Part of a small language model's weights: no biases in attention or MLP.
MLP neurons of a small language model. Each row is named by its layer, matrix (gate and up: input weights) and neuron, and shows model dimensions 0-191. Each number is 128 + 24 x the weight over its row's rms, rounded and kept within 0 to 255. Numbers have three digits each. A neuron's up and down rows have the sign that makes its largest values positive.
After each neuron's rows, "fires in" lists the words (lower case) most often at its 100 highest values on Wikipedia text that the model never trained on. A number after a token or word is its count.

L7.gate55:153123071104106122143127137173127137108172132124114106076143139184143145145081143127117125143133127119147139133176128083129125121091133080063098107123144108115135114103110113122140115136120095144093126126080115151125095173161160174154092170130094095145156148107114116114115140119117117086150131113126142137127120117117169164141114162133141129160097112143164141150159107126125131124121128116122118156091119142075148184140123137132113102101157122121135109158168136130114125114156133099138124135088145171110109151131178104113148125124121143100180100165101166109125125112183120120
L7.up55:142134105129130105126160140102128127119135060138153140108146151151149104112145168125119112151127132129135112116181131137097113144108140131128105094141132173122135118126122108155129100108161091144076114103107109094116135111127112199145128143142087106127137117104114080137151149153120136159110122143149134150107129113156147137124084125117148131123159108169104134131156096087090132089145123149198127142160110120118100134086095132156121087092050145119118151127119160104112106146135101127128117169126115136096135118162164149090109122131106147066122098075114122098086127124131144126
fires in: "that" 39, "following" 11, "this" 8, "top" 6, "same" 4

L4.gate413:114125122117124128094143127142105110110110078117113129119152141161115126067154138125098129123111115124132150132119163144130183109153122141098117112126158134158131132127084111112111128143121108151138137163137091175101130088099106126135118167103142175149147129126131102129094156085126096145104169161169112163143134106091107098134122126096130136138191084125134127117085138168146137101155116109144181093144133084136129143138162119123119161124168164172154167150133136117133116099139134111105126159091144162086116113132133130107098076119152141110163147103087120093107138141172090139
L4.up413:113150118137097149125108120118162108118146112129141104117126103139110123087136137111099150120123113102134099151120156194145172159167121140096136131118137157147133141067097105117149141166088109097129136145168119140105135112114091161126142160159120165109150107087151098148117174127143091140116157155183104163122151101119120120151105109106155098097133110139152116142119166140131102123131086121158139096126134147151138126151167131137132132106139169103152171141165098137151131090118154125161110144119144169096073131149123176157089103118135138093153138124109094097153112181148104127
fires in: "club" 20, "side" 19, "square" 8, "sides" 4

L3.gate493:099142108108101154103131122149070096124123121145131118117140107150122117103126105135164111079146140125139150137110140141105101137088164137135146155114154086062137132149119137135164129120110138112163151142125132129113144139119144155187094142108107141135098117136089120115097111171104089123149108131124143129181160111140148153073097183134156162122123101102147140104126085088082131119135106094130150115104117144141135104154176145118173143144131130102145159121166131145127174093106100143141133106142129142157142119111100084143103106040113130103153141136136144128144116107136162129
L3.up493:119128118118116125153116119120083086185131182142139125120128072145145125081130147129146141077150137105121177157092119129116118122118163150133121150100160084090114167132114121161172107097110140128149146133135088119133131135102112113175131147137106103096084100149099108131141136163127122123121081112154116104155174139151119120111116159137148126123138099073115114128123111110146172103130076088137121132075135154140153145115132117137143135115133136111129150129129104125103180109127102113136184119181110116158152148099137083146119139082110123122133152122168143129146125116122191124
fires in: "for" 62, "forfar" 5, "becoming" 4, "fort" 4

L4.gate611:102124090143134167122114138155107140154118131109170124153125080124112132172111119097101104157165175111118141105135143136110141112122137147102143118137141132149165155130154126153080132136109109127141154124088130136111146085132099121154124117118084135181085089160108135144085111116163122119114145134125107122100118162112117132102110095154137127148114146111161152148100118132151164104122145150094194120170154153101106109136108153090130182140118130120164158179115106182102158127148145163151169124113164133096116162118126157110121159179109138116129099100104109149123095160137142134
L4.up611:066150118128122142094136145084126136138107142139130123132168155140157105096106134139124123138146079138097104124080141134111111151121139134121140138103130126123123160105136167148110129141179125140122135135129115136170186116135097113115131170151134117125096147110071096095118112153139139133144127099131135136130157117106136103106112097102123153113119090121159153136064105137072149130117136118125153109136119105122144163172125101147104123161136145076118112114075152153108105156118089160111098158186122122096128176131139166109130160066152089131089128112145086107108131124127133167
fires in: "had" 37, "rovers" 6, "having" 4, "shihans" 4

L3.gate575:115092125129154136155146120108097135084120127112104137119148101076129112091122130157144096159117140145150108121079099131120161124065146097119135121135152165087142128160105128140121101139086163138129155129115082069106113171115118187101141129135143133136131088122115177098082134166119141128126103110108124165120154140095098135135132155144115065170138139093067160133131100106106125122109118137166135160111122122125115156112151129162147102137105110142103108140105130120144112159143138138103120110126151125103141125117110069098116120143160136125131131104146111177137167084127109090
L3.up575:154154115133224132116146152129123110097129153100151129134158113072125163138094132119122147163128127144123123155132096115115173134146120109156147118119144153153127126135119167138090156140136111121149145164139091142119125160173155106151133096116152107137119121163117126134121144122133141102156128132102140095136148118168137153114095111161131177134140115105138131157112123116105087146143112151121122149108128121131071097118150103130168143163100156130167084113103097160108136148114134134125094097092097093121116045122137091112132098133107106148070103137123099168096160147144126139
fires in: "of" 26, "social" 9, "de" 9, "des" 4, "debt" 4

L3.gate68:121085143104131090143128136077126110128112131116112137157085121100120163156105134121108098156087189147140142127115129116133219137147112128131073166146121099102154151145123158119157139155112110152125154098107151133125151124112162146105134160133137122096120108163130152158142116082133126142130149122102137162123096122146157077121142144142174095121082142127116113102119144102164111109122157108152104103114147193123132111151132164092106144162155133107091108145127124115119134163139111095108117122132098155153089123142156128145151128179142132121174137093125120159093143119149109102
L3.up68:108111152131141113128123139171105095134114168147168099145157148112145116192127167156119140122106118111171107154119143161183182157169145112120127092123133101136129103111126121142164095167113065138155132115145159141166104114116163089121144084111131148077158134131134128142118142113122112151156132128114119129082155135123149148079124164129155070133108083123136107170154107150159137136152118090144091164123145110126126101165113121130136128081183125146135162133125116161150135101104123101144109137101136109155123111139119106134149125147134115155173152112087125137124122104144148117
fires in: "life" 22, "series" 16, "death" 9, "appearance" 4

L3.gate250:169129116123134129114165123167162142101154095162128099095124108142180128086142134121144138106105154152126151115124097110173152114146147155104130116123105149129085144124128118134137127111136120100105125149096175137130122136121127107139149149127147159153071109120160111154150133114189184125147151099105080102121153091152154136148125163096167120161074134096153122145152116135130124117115179104134143135095160097124117110166122116128121118111118156142151134144089099138165105162060145142146126090116152151128151155154098120128102114139152128130101108090130109167126170133149083138
L3.up250:156195142113111137109135133182152153107153112134133092106108136152183140105171110132146132145064139109134124143141114117117143099130136154128173112131125148116111096124132121123126135123161119108097147139117121151086157112152120099127108139095153144128121128144135101100137114142139159130108167162093112126117153115125133149142121139119154147176078148085167139115110120140085119120136130128155160120082169117078114124143108133092148114169095146148151156134142107116171114134064132128142128099127151125139139121129096134123125153117173167133138114089083122186151161130189164151
fires in: "an" 35, "this" 31, "it" 10, "history" 8, "be" 4

L4.gate311:137107104099154112155122139109114124136118125100149128171119189134175114091114125080113100082140088122162138121113152078104093127105148083152143189141092126160127116149111120124120142128143112073114132100096134139145161110137144143119154129125103116128126107154109111140141114114134121127128172149146146070121170135117113117094117100149162143102162146083162141147103110115107107147110179150110132138174104145118115134111089149124116167151114135135106150126127118118097168109142100143107106141096106169117158132180098152107118179115096101132139120113124139128077101162146132151
L4.up311:166099115116141117103169108157097132146143103128164149132133137096152112085138102139183116122148124096115093103098088099128090171147135139131153166165112131144142121101096162130092163089136125176145129085123109135116127128131134130098126087126083148123172151127122130143180158127121145122147123098155135114110159122145170130129097127158119128122114126104140124130125125156108099099103162117109098154126098112129051145136091164100128119161124123107083125110126124070131143108120136182113103120131095147085195136112152097126141118122089133148109104125094138140147117143150133127
fires in: "won" 23, "winning" 6, "entered" 6, "finished" 5, "earned" 5, "lost" 5

L3.gate587:139141102124143133140108171137096097135127112084139150137114142130140158081150158122069138161131152075142107151103108092121145114142105131104125134132116110099139164140128120113131150128123114139165112175150097115112141104141117160145132115115137125141103105223198153139134135176120160118107073130122147179134137098109145109085083144152162107104110147141088164093088151156130169119150122135106135118117156142118122116143100101100177163123122123145147115188129151146150119142132148154127124108143134108150112121150113096119104133075165119116130136126123140127132155129152136144
L3.up587:160144108129139094094113149132150120141104134123096118133087110118148109100084144114116118111139154079144123124115135143115150178136091138133150170144148113111126176098162104132154143108139115174107106180137151130142113150115153156127157131138137184128101076173137157191116124150095114137164154100153139109129147128177133123082080136130137142160144115104149084129128176149134177128147161155080128149120119118200116089166093097130137140125135146175128130160122127132153142114122119130123115138109152141122151128094150136153126099122128115130121090116149126147094101113135092134
fires in: "produced" 21, "gulfstream" 18, "these" 10, "black" 7, "trade" 4

L4.gate516:126137114105116129175172156142096156133167096097170134109162126120124098109138122102163153080140113082131155127125145114130132132160123130142162097118141121112119102172120094123162088152163121145120163147142120182108164131159162133160136162141140133124113152162096143092107138086170128102141160138143154130116131145119137153118121086118104136040153124124103076101162161142133114126110100121134144147129075103084122114111174117142106115110086117084147109135114119104158125108098144140111122121129155130156140129132076111102121143136136124140117150119107110112133132091163157107
L4.up516:183195147115109106141140142122067140142156125133143119112109148118124109124105138142135107153143134124130132116163117165127117129139161139103134151114140118114136143150112095103144160137145105132145124164134146104116152116140143139139105142102131108143157137163101108098153081091150063121088164104127130119147115111104081114143132168167173148166144119139119123093136168117099113130127130095112180169121123095134143124124143092151118132140065164125095152150107122121149118139087132154145120072119098160109153126125145134134114151081123155110100158073132094108107120143090176100
fires in: "became" 39, "played" 15, "went" 13, "remained" 10, "featured" 5, "becoming" 5

L4.gate480:153110149117086099118159121141155115128140118082097117152135154162112143113180136131118097149139134100161104152137109105119133139133159121125125144159139100148080067102100168092108138161136120124104153125109128139148141116144152105138150139078120137124215116128135118155109083132115132134128160107129100133136163147145142099117094122116166100137120128133105136151109101110098174155143161138117122134124131132133121179088100125121167158132157112104138119157136122138097095155095116151093096133102129116120114123118122116149099157141116189164192147157095136164112164127102084123
L4.up480:160106142166126112085132110145148124124176144092136096144140078104124164130135139109124088133147144085129112122120131135129113130128114097106112167148109112164125108136139139112110166123129125118154132105129128105123105136115192090112159125130163086128163107135168140149121137122144142135146136069181155097112156126151121050093111117127168101156102152155098086179130132108117188146127124136115135141132119160149126148091112133124124104119138115105141112147145122132112106176087115111098136115134143089135112146150104137157101137144145179138148136148122144130135147099092064083
fires in: "series" 20, "team" 9, "teams" 7, "body" 7, "species" 5, "class" 5

L3.gate600:186136140131126150135123143130113132132155124092125184082090131133112093174143165177173134116110088081167114174092158128126128148116145088104121094141134113123104112127128141153139098108097146111145094091099101109113112147107188128110174139068136139150140111112128141138115120154094129095088128145155131085148120115127123128095150141130130127121146156151136146136144134110106135088138078112142123135133118146129157133114129131163117128083124119127089144132124108130148159171143118116151123095154144091103137104065137108135121148141120174133142111133074156114126132096079121156
L3.up600:146151102108145135163136155122147154152150101090141172079071133139126078141148115108141139149136110093170134148071134135091099169153144131153134119110133116147146139123124166133132164133116155098119118130094141132119094163131149099108164151129153122157107083116132133123150111137120140113123143151134118087166142089138123137101136101098118122104098098130117129118078133157135129084144071114126126125157179166160152151150126082157119100124111157112120053125138139109109190132125113117121108120148112173087150128134156112123110111143159142160096085118123099123155132126119106136
fires in: "southern" 19, "northern" 8, "eastern" 7, "section" 6, "west" 5, "region" 5

L3.gate634:142126084137157117119132113146138116131130135134159148093109105103109153142099125155110103145138169113179106081161108180133132146139123154100121130102122139155147098151137154130144086146136120147156150081167128125108108124122190135130137107146138119149129148109115112140110132120161119110151123095161167119200140105131121096094133110135116111146126071121114086142151154104146113164102139158113123161135153128166120149106085109140162132136091119132122134143152132114085095144131118134175158120101160141146150124100127091146148110151148130126103158184147083136140169103123065092
L3.up634:148133093113116131129156138130149123094132102125111136124131151134111157136119126182113135119120185129163119055145118175139179142115106155112118144103120128120156139154158129119135104156159113124161159128150098114089131130137153131136109106106128139143147112149114112114105087134140131168148107118162155107190142118129110083118117115125131123126131074126114146140123142164132146161077124140133144131135145137111106141135073157095188138184091135163116130062157140123072095151119127148152114105104120124097164087132122093152137115109149181147134141167104108140146146137108102119
fires in: "us" 20, "company" 9, "aircraft" 7, "cap" 7, "tba" 5, "dc" 4

L4.gate152:106128114133137100163173150114101153091146144129098115128146112119136145096180136146172110135171165159099168105111128143105125129085100091070133131150134119125138115101125092085138103128158141107106094146104122125117140143142131129110113150104123145117139073146119101140144147169115140164102112161141138113120156129115110132095127123079109168097175176156162145136133076070099095106112157124151067124141142117150115114143123121155164100116092178110143106159118096121153158164107152128151120105131086128148140138155153107131150149114112157108125132111101121142147116118113116149
L4.up152:123104105101120151134145117142073142148107108151116132189136118140121077118108129108153090101170091122150127111107133118104122137132129164147187141102165133091098113130128109124097124152126159135141120118132079120113123107142158114163122169101135114130088145107138148143169169149105121123127142106161139115139160130130152149147130115146180191109134136147113125140131103130128089118144135075157110121152109136077091115124102164131160169156124165112123068130148098140122149110148129089118119122131116175153172141142129164123132146171143101144102155137089107100126143136167160100
fires in: "became" 34, "been" 29, "become" 8, "be" 7, "becoming" 5, "also" 5